Weights of a small GPT-style language model, trained from scratch on English Wikipedia.
Architecture: LayerNorm before each block, tied embeddings.
Training: a variant of Muon for these matrices, 636M tokens, 9710 steps.
MLP neurons of a small language model. Each row is named by its layer, matrix (up: input weights) and neuron, and shows model dimensions 240-495. Each number is 128 + 24 x the weight over its row's rms, rounded and kept within 0 to 255. Numbers have three digits each.
Before each neuron's rows, "fires on" lists the tokens most often at its 100 highest values on Wikipedia text that the model never trained on; "fires after" lists the tokens most often just before its 100 highest values on Wikipedia text that the model never trained on.

fires on: "1", " ", "7", "9"
fires after: " ", ".", ":", " of", " L"
L5.up1795:121105167105132141119123170150122122124123175139092160144089141119094174104130137172136109188087139123135119136125134142133090114130109155091159116141155089132130124101171143071127169126155081150131134130093126117108147116150153113124107097088140110141104144102104130109129111129130117071182100107157135105152118180115121112114125137102139117094092160114145129151099130133113117173134168091094136148128083154116097111115112075118131083080128137105112074150172153130130128145121147107106113127123112145131113133141087126091143125144105094103101174119080088147142170108144126120118112116112164101095172169126145203114120137147131149116115119113171094138127113078119097157079133149147105178130086169134135151105135134118115174115155120127115121170162160133144173164097098

fires on: "2", " national"
fires after: " ", "0", "–"
L6.up978:093140090152109136136100144150124111141165098096113113100111164127106107093135141136169148124108107115146079164145144115101157137079110144112195132100124139096150119146151159121109096119107117140108101109126184126110106117109139126099152150162120112108129145111142136137106184158200107108139097101136130109131097080126131083137077154107089103141097109129125131071133096121111099135095140107100144166127199164115132124150158110142110112142134121154140117142155131124140164117148128171134157135158140137110107122109113115137131117164115128127151122139171146134131149153136090159118125167161104163103158125165102154125167084105104115106160118143214108126103156142130129164142143156133165152072095149114128163139134157119142144138068148124135126171114140120158145124115107

fires on: "8", " the", "7", "9", " A", "h"
fires after: " ", "–", "8", " lost"
L5.up672:119109123122140125140155129170145104091097115103143114156144153133100159169128163130115163117111120160149118131145114133099165121189131124105108106152143169149121104139108131133178130163091154103155113138085170111138133111124130131158061137103144123099119107116128172160121122140182134160113108113131167145147156140144150123166079134128141129117148127094180157116124115159114130128113171097115147131143103107146131121113121166168161119122101123138155102163159178152097126100113154125141146108130128135137129147077154100122135135105092128124127125111141102173118112129146124110141120108132154117124119146135128103116148127169122132149108136141189163159137130086131114154130145174100128166135103151162130116100154118067083171119095109124159192172140087068127118119101132

fires on: "1", "2", "6", "8", " H", "4"
fires after: " ", "1", " The"
L5.up2011:137136067085124098156141092104109127109138144091104182103127113154115150109140113127139170107149139150118138146092146125123132104137132140119101090172069084097132125132098102129113123140106101087163161072061175168076108171116129128105149143100125165165098136136060136086124125150168107113123147098185130102106107163129185109115110131120117102134119185111120115128102099126153096100155132129137119168105127137107119118139170128144175118117124078118157134121130130100120150140143134103129185142114100158109112111075138121136091139133118126164157095087127110156131121124120092135142150147108120141143133139133134134145112151065097150118133132117135161095145129104167085151123108104120107153133171119170068125087129141126147118170105134169140078114153183129103132144152134

fires on: " ", " a", " p", "1"
fires after: " |", " and", " was", " ", "|"
L6.up1531:124132108157144124107078100134111138138090116146140122154117134110176143128104103110144125095131157179144118101139134136121152115130129145071156084123151088147148106144121135145143133093133144117098137161149110143115118175093088148143107104100131119166138068105062120133152103141118157131143100064121121130120090121127142103155166144123115125125105113138080109115143150104097101132163124133095109125081134107136160113116107140144149138155096149100115133172111119153093143116131114153155094112131128137154119135148143123156085149088130128108117113163141197127130138127163139128150155113139119118128129132145138130098136176106165117157138172145157116131112131143149151144111156148063135155097127138079085141139087127143141132138114133131105154164125125089149161167138139

fires on: "1", "0", "8", "9", "2", "6"
fires after: "0", "9", " ", "1", ","
L5.up86:122138089136090141091104161095111079159137119119099148110129133124158137087131143139132138114131108124170164145132119075105148130123117119090136104105142128091154098099145102136122113110098185141090132122144123150105142114136146152122112105144139121139134166123128064142150139197097149088106098101149159121126148097128140122153129108103096130111129136102112121093123144132089119116134130144138138131105071118123132118121104112123105103144120109089120117105147106137088134161071114125161120150119176175087113143093117112103093153120103136105159099117191119112142134109121120127136160144139136150192163111125120158174148089088148148089158105134115153127095160114181186145132091160118106138120111149130122125116108130117117128140176126151143207117131125139132129151122125

fires on: "2", "5", "3", "6", "7", "1"
fires after: " ", "2", "1", ".", "5"
L6.up413:109100121158130131144138124166129157150119113128154129136144139107130132153109138123139158164127105186135127111098086099162162153149121125090153115147175131101124141114209132138123106128124117152141144170114125147123163180145092121069134130120090154120184106114123087137162110088138187103106119131149156138145096125133114147098119129100129120131139133077094143085120075123121128139112090141118108146139124090124139153124126144115175160112145152112150111087124142141095140137124133111137101148113104123139125152133109162141108133121137115076154102142125104106135115094132125110156130118123131117114112141126125150090116103134135138101187124161102144147123114151127125161079152123098105101139140134101155102098139141170131089127098145151146122139106121112143103163115159

fires on: "7"
fires after: "1", "9", " ", "8"
L5.up684:101111095138100094137130158111104125158124066124123110098122129141122166142122108129112120173139105143122111137094121166093133159133126096167087093125119127119130117150115160147126129118112150142129142122138142119163101111133152134148115135093126111141152150145123144141147188149118131171107156133114139147131110108117150111116139168113126134131130154142132136133126115105136136113098075103137137146141080174121150075142145162088157122158123146113123135136115134158175136140110136108133099185113135121129152139102172143124083111137061151153142143051112103125176124122130087122160130143139130135092146121160130126135117105150120123109096079086094118136114148112122139128123134125093101135122093118101088157130129147120150121126129131091130173166149144144135136153171105

fires on: " ", " (", ".", "3", "4"
fires after: " |", " ", "0", "|", " was", " Suzuki"
L6.up2238:157076154152136125166170180122179121107166094157126126092125101115124128124080104121107126129107106075089122090139101141092108085137119110142132091095111116155134105172102116169108121153142116138139117148140137153106160126149142090128190177102163160147118125093092123101137116111172116119126112128115162110137109112116141135120116122121146152124141083124124114107120083121135153090121156106143126160068144102161114146124113159166132176129128092153133086127082179168148108131152106107140171114122153143141145131146141110147160143120132155120172080112166122140115127122072142126104112142109126128117135109146119092128149099140106151143109095070107118111176141131090139130163117140120127114122129147111129159131141092125114154142110088123129100158129151149150156175135093

fires on: "1", "5", "8", "9"
fires after: "2", "1", "3", "-", "0", "–"
L5.up595:151107098127105147107131152096121157142150114112110162135144137139137081128109086150120093154110119144122097148169130149158127119137123141163145138135119139102131135122114151079125144129125110105186103138088104108114124109116150169122141165133143107129119113136149098148109103096126132087103111115139156096106174166102181127119147149117143086106135095130122132156126122136095136126126157100137132113111137091113095160157135119133140107100127105150108105122137087151132137126106142173109136182120135122081121137131116139149151154142115127113123144100126066101127153078119117119162091091140104123147152154099145083127155105094098132137132139067113168158108123146161124140129121118153116098155108144134132150149117100128119142106138106115166122153139150167094111153134104

fires on: " the", " help", " F"
fires after: " with", " in", " by", " to", " at", " under"
L5.up1144:094139091128156128132149158138124138159104182123100127150142086153168114155126122151076143142097133115116100107112132130120100181119147170126112126097102101121123076089118129137151157128112086136136151164152137103153107131125109136106144103130150155126118134145109140105126150115129070124177149100155117138125169134121122131119135131167121134134147106112106146156139122114166143114130149135120097140117104112136123124096153138133096137116085089141121143153089111141101121145146147115141099146132153077131123089133126093118145147135142152141094146132133129114094131119090170109105130111132150117168203176126123051139145130087119103139120116119169155106110140112114119075103117128135148124146088112137145140140111124107188162115118155134181137112165157176142131106136106

fires on: "9", " to", " New", " United", " in", "1"
fires after: "1", " the"
L6.up480:144110133146137185141130165145123122120146146117074164129155137149159134120150115161107107159174134145090154120139124118128086142123143108193149127162101095139111132136108111114157151114094100118160154125163155134147169117138152114105147168105116127109095140109136109143102115103120121119110170159157132122147113153132105115126153139113172140157139154107070083159155101081111144113109125136142181155087091116115111123138137113131102127117141107133089151129152134163107122093157140080132161133151113087104129145110157175141090098125178151096105129143125102134092127142137153155111101109129138102127137099158149086152109129101136163081156122181091113127125153153130094155139117113138154107118108101172128146119109120127157155128159152163110096160124106137130131125094136

fires on: "1", "-m", "-M"
fires after: "0", " T"
L5.up581:099136154116129152139130159143145129099085147116130143155124106135144154094139150117126107121131130142159148131103155104110134110148133116137136148129090125158150144100120096108134156211149124169150114104100145092139099135126143083135116130156120129118163134147145143098112156131109134121144151092127129082099084150096122111123130085137163133143123109128145162160103109114145118135115154134113114139085136130125140107130142107146130163124147144108161160075155083129079144127095152123097133128123108142080118127134139118113108125121146126090115111103144133138151077103190163116114125172151146115175096120110153134103127147080156094144138177152127134160180167133167114105148124149126143142111113182109123132136099123086156141157104122127142133112144123147118169135145149

fires on: "0"
fires after: " ", "+"
L6.up996:143112115115109135106138124101152102114132146122158122082148122135113106148138124139151105138120089155139113124087163112102153125165113122111134091102139136142129069086128118131109127134133135097175143131149107102132162121117162102102150157152134131159108148123160176109136132098138133102139119095097144126146135141174142085139147127171111185125103111147138096100108112124113144135116095168115113110085110137167133141114110126120144128113171126114108140150102154154126083124115093111140130128109112111125119093142095134093130111141178138111104146133153145176131138135177103104197125160131133135132138132093142153100142086156121137098098132106177154121129160103166132170123116113136101095049130131107099134100133113128105134126158093097118130093183143125157117072125128

fires on: "5", "6", "7", "4", "9"
fires after: " ", "6", "3", "2", "5", ","
L5.up1659:163130113095116138054139117102168107096135096129094104157140099097106125133145115136152124122104168122085156118179125135092072085129120140129098126137195071127136111134118125111097089160122135097144114114110129144161116109138110106132124117122150166156127091159115120118154110146150080155120105120123176152174136114157111118149159124098126132152159099136159143142146131088150089099122110147134133145115129116127105132147106123141168077122151119089114114106154058117094119074153125135121098128157114098119148112164139166131115097111124124170172126118155091102111150127128123152159145155099124127129120162152148139133143103102157113110101156139133113182143119102139158102135145144132128160145064103119130102115100147148107099126108123122164109110154129122136105153139114

fires on: " "
fires after: " |", " the"
L6.up2225:139125127132120174127154116164133154119113084170119090127131124183100126091166105103157129168137092102154085104139109125148108148125173106150135114134134158144108126131063158141125098128138081157152122134133130148159101151128171110129116119135142146131161113109126119145134105093089137136133121120125145154162115142117085148121139123145178096127119098167090093117137130095149150156173149136149113115092117129140159170112143113111135152085151110136143111109140141111134131116193119173119126059112131123146116114118132131128136168104136124110150144108090099146128154136147167172141090117098117093116138119177118111102130069130111076120062139145105097158105120100124147133135157138104069157111124136104075140153144161147133122091104153119169166122161140107138159139122141

fires on: "0", "9", "2", " \"", "3", "8"
fires after: "0", "9", "2"
L5.up941:128126093098102132145172136168157115117127156133182168154100102095141113096136145096156124108146145083130124104104139149091130117166118138131148112128105141153120116114154104102154137122128130158140141114146171146136087131160153118146115145158120160129099115165132091145139127151141095136120175149105124162089110084117129103136137134131114140188099190095105114121141175127101124100123150142172130135142143121170144138164109160142066143092159136108124139142115088121126103129158096127108103126138133120075123104128158122118131115130187103139149137082133115116097116158153172109122140117111111164081110155115118131129135107148105127139163133123144148156106184120132106136113142132134120128122100133084171111105132135139128132089128139114102169135131166107178091115138141

fires on: "0", " st", "1", "5", "8", "6"
fires after: "2", "3", "5"
L5.up312:139103124144129080137102111131169134109170132112110113110129086103129088135142138125118145159154094138098186110114094119170083127141120093152119179165105132160122154172169121094131173178084132164082102150164135161140167105128164108128160188126118144152114102152103155101124087129096096130165105191127131127131146096169134131136073130140101136116131155113146126113084150136168147141142118138133120164183137141128125133129167123156136108093133129160123110102168071109130097149173124127112100113104115173160128107127124168146113128121138135145100095104117151097133060152118110107143116139157138145106106147130102147120127124120117158151097168130086134105134082154141124099097146162164147172113140117138093148120130089139117121127153136102112070144128152099134141158117138

fires on: " ", " was"
fires after: " in", ",", " In", " to", " until", "In"
L6.up1387:137096112144106172151128126115176162088131089144134076135085100112125121074145159124154164098117106146102160088137146126149129158109103153127120105159124114135129082113138134084122144152127155130159113141104117151103123143114107087098166167139103119101104143090135162146145150104143083141105146134134129148124125125119123126137159153113139123160152117166120139143109099115140119105134142115132142086115156153124131114171128113147117126151125145152164104155110126149109117083097111120110177095118149133163090123134118134161123127101120125128126139073158100146123090140161155154100134112133135124128120111137104144138095139128143094156120146125122106146095103186158122136105053161128127124103133104125127127141124113123060126120109112154161132156106146166091134143135092

fires on: "0", "1", " life", " person"
fires after: "2", " ", " a", "1"
L5.up1947:133114154130150106119105133178157131150115118129114133135115136133194148142099179134138143159149154126126140155150147096170122092105095116095165137099149105144128120099158127051145132153110144181112113084074150138168113107128161108174093135135161082166127142100133128137125130139149104148123113134134142102072145077097114157139128138119137127139127136140115127114123145147130110118163113164185116146120130070121123123139119093116125120160127114136129125164141130093126146152118170155150133123100094148117137137123116115151101121148168108130133077142122110123107110106140116132098135127141121108159141112156116132110113128141153128139136108161124101102154114078148124101179085157101166077118132141113098144143145121078125160145135115149159123133150103114092147099100165

fires on: " ", ".", "1"
fires after: "|", "1", " ", " No", " Div"
L5.up2017:125111121161180140135135127141144112108126137141069153144083134152147116155121151135136096140072124146128132151146165136142095106110129142129180116133141136122100134081103063129092141138132158162129112146124126105107144138139163147144121144135067133130116074156092160145178112137092110125118125151151098093139152136175110126114098085097147140126140120124092146148131099157112147172135163101147140150129151128126149113130150109126157135109110096163124123133145122114060142125098115115184130121164147103115085114151180125135124188136131149146126166140140148167114092128188113148129127120071128111111102114128120078133146118111166105129160117110103136080164148132123142146103118102112145141134137128148124127135185118148094119133109084114149134167124135113133112130137135

fires on: "1", " |", "9", "8", " |\n", "5"
fires after: " ", "1", "3", "0", "9"
L6.up1614:159145084131113164134143149140143111127111120164112118106095126102121104098139135156120140138120093126161137091172165095129097128148102130084164136175129157088132105186198117146101142146134129132151126145101176155135140130127084097170152117158136115126133113119153090163177155151129164136123155101142123084117109118134121090128134095088085134129135151108129182137162124144110101101148109148138119108125131113126116119127079134101098133131106134164151148148091100142146109137129144197152143158130103144094136106150117105143125159146128128109127087108129153121120146121129127123136099081140121084187154108188126181113185099136105110138098123119137153107093156096137154153155133100085169167140125147134126135098064103136122125122112139091140131148139144118109115112153142

fires on: "-", ",", "|", " Lakes", "ulus", " ("
fires after: "\n", " |\n", " Great", " Fig", ")\n", "-"
L6.up1250:107130140110131143157108119123082091128101138124143145120102133123140128115126108114088117095129171119141100126110127122131150106183119099098102141091114127129138140120136147127129102121145117106127109117109116106063132183162082086123127129159112126088112108135154117141109139134138134135074160108123135126098152139186134092114118101130092173101128146137099106136134158123145096095108129134131126117101115160113109153125101133150136134159125116118134137154112132144146118125110127153171155103144120106130119172148111142107131149153119088129138134123087123126114147131093116120130119072156104134173085090133092108141094124126093161158134101143138100128172110126102125153125158152118092130150128147121122148155170160063191126132091144131108137127110135148136124094161091

fires on: " well", " with", " are", " is", " were", " and"
fires after: " there", " as", " There", " for", "There", ","
L5.up668:123151147128138151122111118101131073109132119096131133171146167096155105159136111125125101153179123122128161132156179149096113101102148106138155099136118152178142099128119153117131134102136104143128132074129167125127091133139121155112122170114100108128159163120143120118115125143183154078170118154133114109161120115134160165112154117096132125129137164111113156149107131127135156147145093165117145134161136158115118129149110133119165093123172148129148119137108087121129152140142135134131119167189121108154078118126119128146155127181124142160152097126150179067113158104138084174126155137101114101135139167111126101137148149116114168185177107141148139160098093118139106142105130151154132121073147136120137129103121105125121102149153129126100126148102131136145146125121078

fires on: "-", "|", " |", ")\n", " –"
fires after: ")\n", "\n", " |\n", "9", "6"
L5.up2303:123130155135131169148136098119151097103108165149192132108079099145175115110178138117113146132148148153136140131126141114143119129151139102115091140149100127190119101127093159123154191096106144118121099114135145156107110129114138138129123127111104099154156136160117124104115129136158145153094110104156152084156143154157128129106144086087128166107144114132136116137152088113109132201148165089144139129119111145137093130127120132132107126104125106139129123128134144130112120107145123137101108074152162129138099093108116141115117091105172096133129103113129106117179123159082140162135168113101140149144156125183144151109138118128133130132123165175117112137097161121117105103135138104130124156165143126155110160132136128118128147096131133151138118088099122158199130124110134

fires on: "2", "1", " "
fires after: " ", "0", "-", "–"
L5.up231:149139140111101108117120131088126078120154141094111117165120122130169140106102092141169114129124128140206138103127106146083136122106093175131112152116084137142098160076105136125137142211106122145085113177123113147125092145131144187126141152141104143153141102133135146122127190114126121153126101134122108147102132085129107107071100132086194090140127111120123166129198176161092103089115098123124129119109177120070128129101169125157168141141148115125137139172138161145119142156170122112136151101122133133145139153121136126142154120111134127123128149093143132124108097142107129097161092125114115136117154115134107138159116168127147130138082133176102122099104124118097091140137139120146111095145129124149091156135126136138120162159141112125156115096126084169090122079119100

fires on: "1", "0", " well", "9", "8", "2"
fires after: "0", "9", " as", "8", "5"
L6.up616:127157125137118139088138111122145111131133118135149147170143095111151109114143092121140135118135132092151145115110133133136142145146121139140182136100116131150122137086162156073103134154103113115109149101129120152119107105102090132123090085114183124102124119122132072129156170140143157112145126112122128145096157081119146101101148156137143137139129133107141173103126153092153101140132113146190128101108164113103118118134125084120120144113089165149127111128100104101099153138136130130166144139112132136126115121112139164145166114140113138104135118135130127118117084138116131143146092147131114143123145132127093150127058135165141166143118123094116105170141137156112124107138101174134135118092199114161109112090125142128115122175108144162129171136128134136134158149090112

fires on: " the", " and"
fires after: " in", " In", "In", ","
L6.up1158:122162109148143128166120124115135140136152150115090135151117139117163134122153130107175135156155142124128149105146144106156134147168129121128110136118116117121123077138093133100146143113120100134120166104135143128127092115146129129115124143146142139120088156102121132122108111146146121168089133139139078167105132132140126101141088124119143133094135110127126090128148141140093147170108042134124076152102076137167111089126103154144144147131079125164141115095149101100131135156178116131095131133111127139161171130163149138117068146125102139154114093171094126140140127141077167106103139122128150092119101133146152117112134129127094122124138135119149128087139132137148134129100100096194151117187128123122126153111126067085122154122079115151122166123155200121153147150127120

fires on: "1", " of", " the", " World", " end", " mid"
fires after: " ", " the", " of", "After", " fall"
L5.up414:097099088137149155193171141102130148112136090111137117112111136116113152106143138154161115093149120084148161130123149133089120147124068107114123113138102142127073130132130094162138130132121102100122161152116177124154144119118116115138123138120152081138107109127114133109115080094078146072106136183150102098154154112149139089084062104157120090128110118136094094107131127142112118112126150122121150150117131167143168119088130140140143139137150149131109137110124150140102143114109099098123149112067120161108115140163113113124128137132169126085095131145149174134158119148137138128165135073144164126112123120133163073160073113120148126151158074146086115151153085090124155141151125182137147131137153108110088141134141116151102132158135104119089109151137119120123109128134188

fires on: " ", " a", "1", ".", " \"", " an"
fires after: " a", " is", " ", " was", " A"
L5.up2190:142133164113122109152138095122178163132133144102110067103114125130169117107139128172168126121134133116116101161148165123134168136123133137134142133086135128109106148147136135125112138131093148124125134111126112121107111134098113148151059123129080181158099135136122151151101161134112134048153134133100118146091124158135125095132151155124120162169148122144117122185141159144116116114118159139155123157110137099141133147109164122108136101119084092152121137133096118117107181125140113091101153120107115146128123128140117123144103134106134103136073120080135103104118141144108127105160131171141152119124163137107122158130100113131114095116175105138133125100141103135124099108092117103157145166098104140106153145131094176078106133178109116160110113124150101109134134112103135

fires on: " ", "3", ",", "ne", "5", "2"
fires after: " |", " ", ","
L5.up1284:127117144118104132087118107107138116135083116107141085163143128105116111113161111130136138143150176139160162130134129165155115133125153141085189124122162113098118132133121167129142158118122139108122075124123104069201091102132141123112114103152110195118099090120125120119117102150099089104178147159123139109119074130135117117117106150119162177128108148093121147158130112163123129122179130153111077121108148105101127163147129125124122127125174107112131124125176116119162125121122127122133174134113109098119137080152162138111104127141126143097105122148117109142115125138100148118104146086165134104126098146128098130115124151090138129073168102128123080115139142141115161134141153143148138121162117110097093103108120212102126164107121192108149121171145134103124123143114110

fires on: "7", "6"
fires after: "1", "9", " "
L5.up873:091139085128094093125164126123131121074120128156086082142095118110137139107081137176123160117051073118130089146079125163122115114121122106174129079097132154153131065168163103141132122129128148135085160130115143160149174133137121113105118139125129157135163140122135165125174126154158166173136116138101141095130147112121164132150137132104130095115153168127164135101094134167139114105115114095153165133128108189160159162139141123109143140137118192112112127109096123096122149139104065128099125152098143116143128112125142127131108124108113089139130131115115119161151138140133133127094133139124194125131117090140146096101101165146134118144111145083133168147120121114161121098131146149097147133145085135152091137136152140176130140142157123096147163156156131131138170105103116

fires on: "0", " ", "1", "2", "7", "4"
fires after: " ", " |", "0", "2"
L6.up643:128117105167147149134121161120158104111106146143114122150119128135156124150099138128108113145133123099109116102118146131120153104116123122136139101136146145071122139115151101073086129116128110154087119084152085145138121104066179134125132147121126117088135115146139159103112064117088097152100142148070144104133187114108112100146090105123170124080099150120147113116129101143112130152101144142096089149137179087129156108163119126103116131147119129125122119166159103140131132168080156097139104136100124098090120112154138161172145134163050148137116108159158116125129179122111105074164097136131132173107125122111131098110121118153119097130137116110150144137144120092104094126131079092139126095133097096124179178158162169158096160126107125112108165131156137132154126117112127

fires on: "0", " c", "7", " of", " first"
fires after: " ", " one", " −", " was", " the"
L5.up2050:141091130104157092151161105172112075099082093105131164129120103126144129121137127146163136130082115163142143133151127142124113123074120131155116159132093182157153106172121143183080150125100163111100132176162090119167074113125128141109098128136147139190090199117101127143164134091146109110115140084124140142133108118117148125151122127144109138149126132100119154143118136134125141165132142144138143134141109137145110069105127145107103114127148116129113144133146148160167113109160118103106126141154118083132100106113132143123175138184111096100171113087107142147117143138139130176138126168118106116143128145160105150161091088145110145126184168181103106122131143114186144154097126140113139097108124101111119136160127180125131121114112151107147136129181115093150121124105106

fires on: " ", " the", " with", " based", " =", " st"
fires after: " |", " of", ",", "i"
L6.up2066:099098128092134168144115121156110106146097089144113136132142148138151102157140115102114128164116156147103179132118106168115164157140108062161126120152135174136084115115099126124104138095119110124120094054105134127104132124105141135129184112120143135118166122142100111105104164153119147130155095150118113106131151155131188133092096130100142129127114097116155107137090136156117095175120114163151161108098122110158136118164131137157159116125118120168098131096184141137141100126117119117076119121147119125144182184152093121102115164114121142115131142130113151095069170121142127145085153109136116160121145133149098151129133122141124146127142150142089147129133153136151126129093189107164169114096158103101130143106126148130094139128121130110098183127142114147141131132122117

fires on: "1", "4", "6", "3", "5", "2"
fires after: " "
L5.up1420:100140106089127048195118065135084144133105120136127118113144104131143124087123145118105085161136124121093169128113126126138127158116135116120109082108094134148138149131096116115094158170110127073115133105136125119117139164123123117125128128100130110136141156155092092114157124103164143149078130097128140174131086150138144111126103131122101096131079175141160114152122113140092136133153119108142141147148111135116134120112122118111121131107118144144163163128100129128125160137131117161088135120096149148090154128124120135126145137101166144092172095129121174092133105161132129165154136129114167130119133127126131123105130138107128166116166115132136097114101142107111122088149125141153150105102181133125179157124118127164140158130129131159122113145091161166133125156145131

fires on: "1", " up"
fires after: "0", "1", " ", " U"
L5.up295:134113169100104102158115138149119143106118168067129135123137142131151135136101174125136145139120136120147101178125119120122095120149145137124095117113117097161116159149136134160136138110165097146132134148152120136095138137140145078164122109144115107150131137116150163093155158121115107109100131115165115128128119124111134077125096129132115132124109136110170144202153112131189100076156124103099166107122144134137134118140099106160128135112155169131166112154154127110087121124150150150120100148098152171113126120105128176138119165121107136141135101151165135122172086119172133152111087157093142146149160079128170115117131144163099102114097127113117120130170176133122119120148119108104148126115164153153160148139126117129135124096138107104105126117110130103166108141116121

fires on: "2", " to", " which", " and"
fires after: "0", ","
L5.up1704:142122089106109184138142145117147119131140095129139107119148095154116170095116134120157102122123145107161109143152126105135137140142107144110108118154112108109136119172112157134147141126124165088115125091085133086165104156122127113126132164158112054133112131116128138109104106120172155157162084110155100154141141055103156101145122125149159128128140137146154177125144173140108110093119101158159127135093098159124138156127124136130128149164098106157130142116130136125142184115135145074152173157114160128119091110100127149135142138077117110127127113067091131130128129165167148149099189151137129122181114089130119146110108152154161134110140096160152125150129138135156086155146125152149138126098137152091107138122094107109134147096140133136178180108077068140121119088117092

fires on: "1", " is", " End"
fires after: " ", " S", " of"
L6.up96:151190187113136106155126123163143138146100138114122111092149146114155136092135145181092124143091135163123121158158069141082147099125110079119158085110149098116114137139153139135184119129161132103145131137127128168117118132142110116127104131165143119149175147088111156133149112156126132095074150167163128133104102100160106106096118145117170086101119141172128145102131108157093108135116105093142134119131129115128115123130129145126118141129094132130133163134088141134138132131135115105171153074140129115117134145142134151091115127088139151105205122105102122117107077142124101103137097133178112131148120113140148140103106111103120144109137126141107134162127121085117099130122118101123109191133134134159104150122141163125157187111144157112124117122119110154111149102144141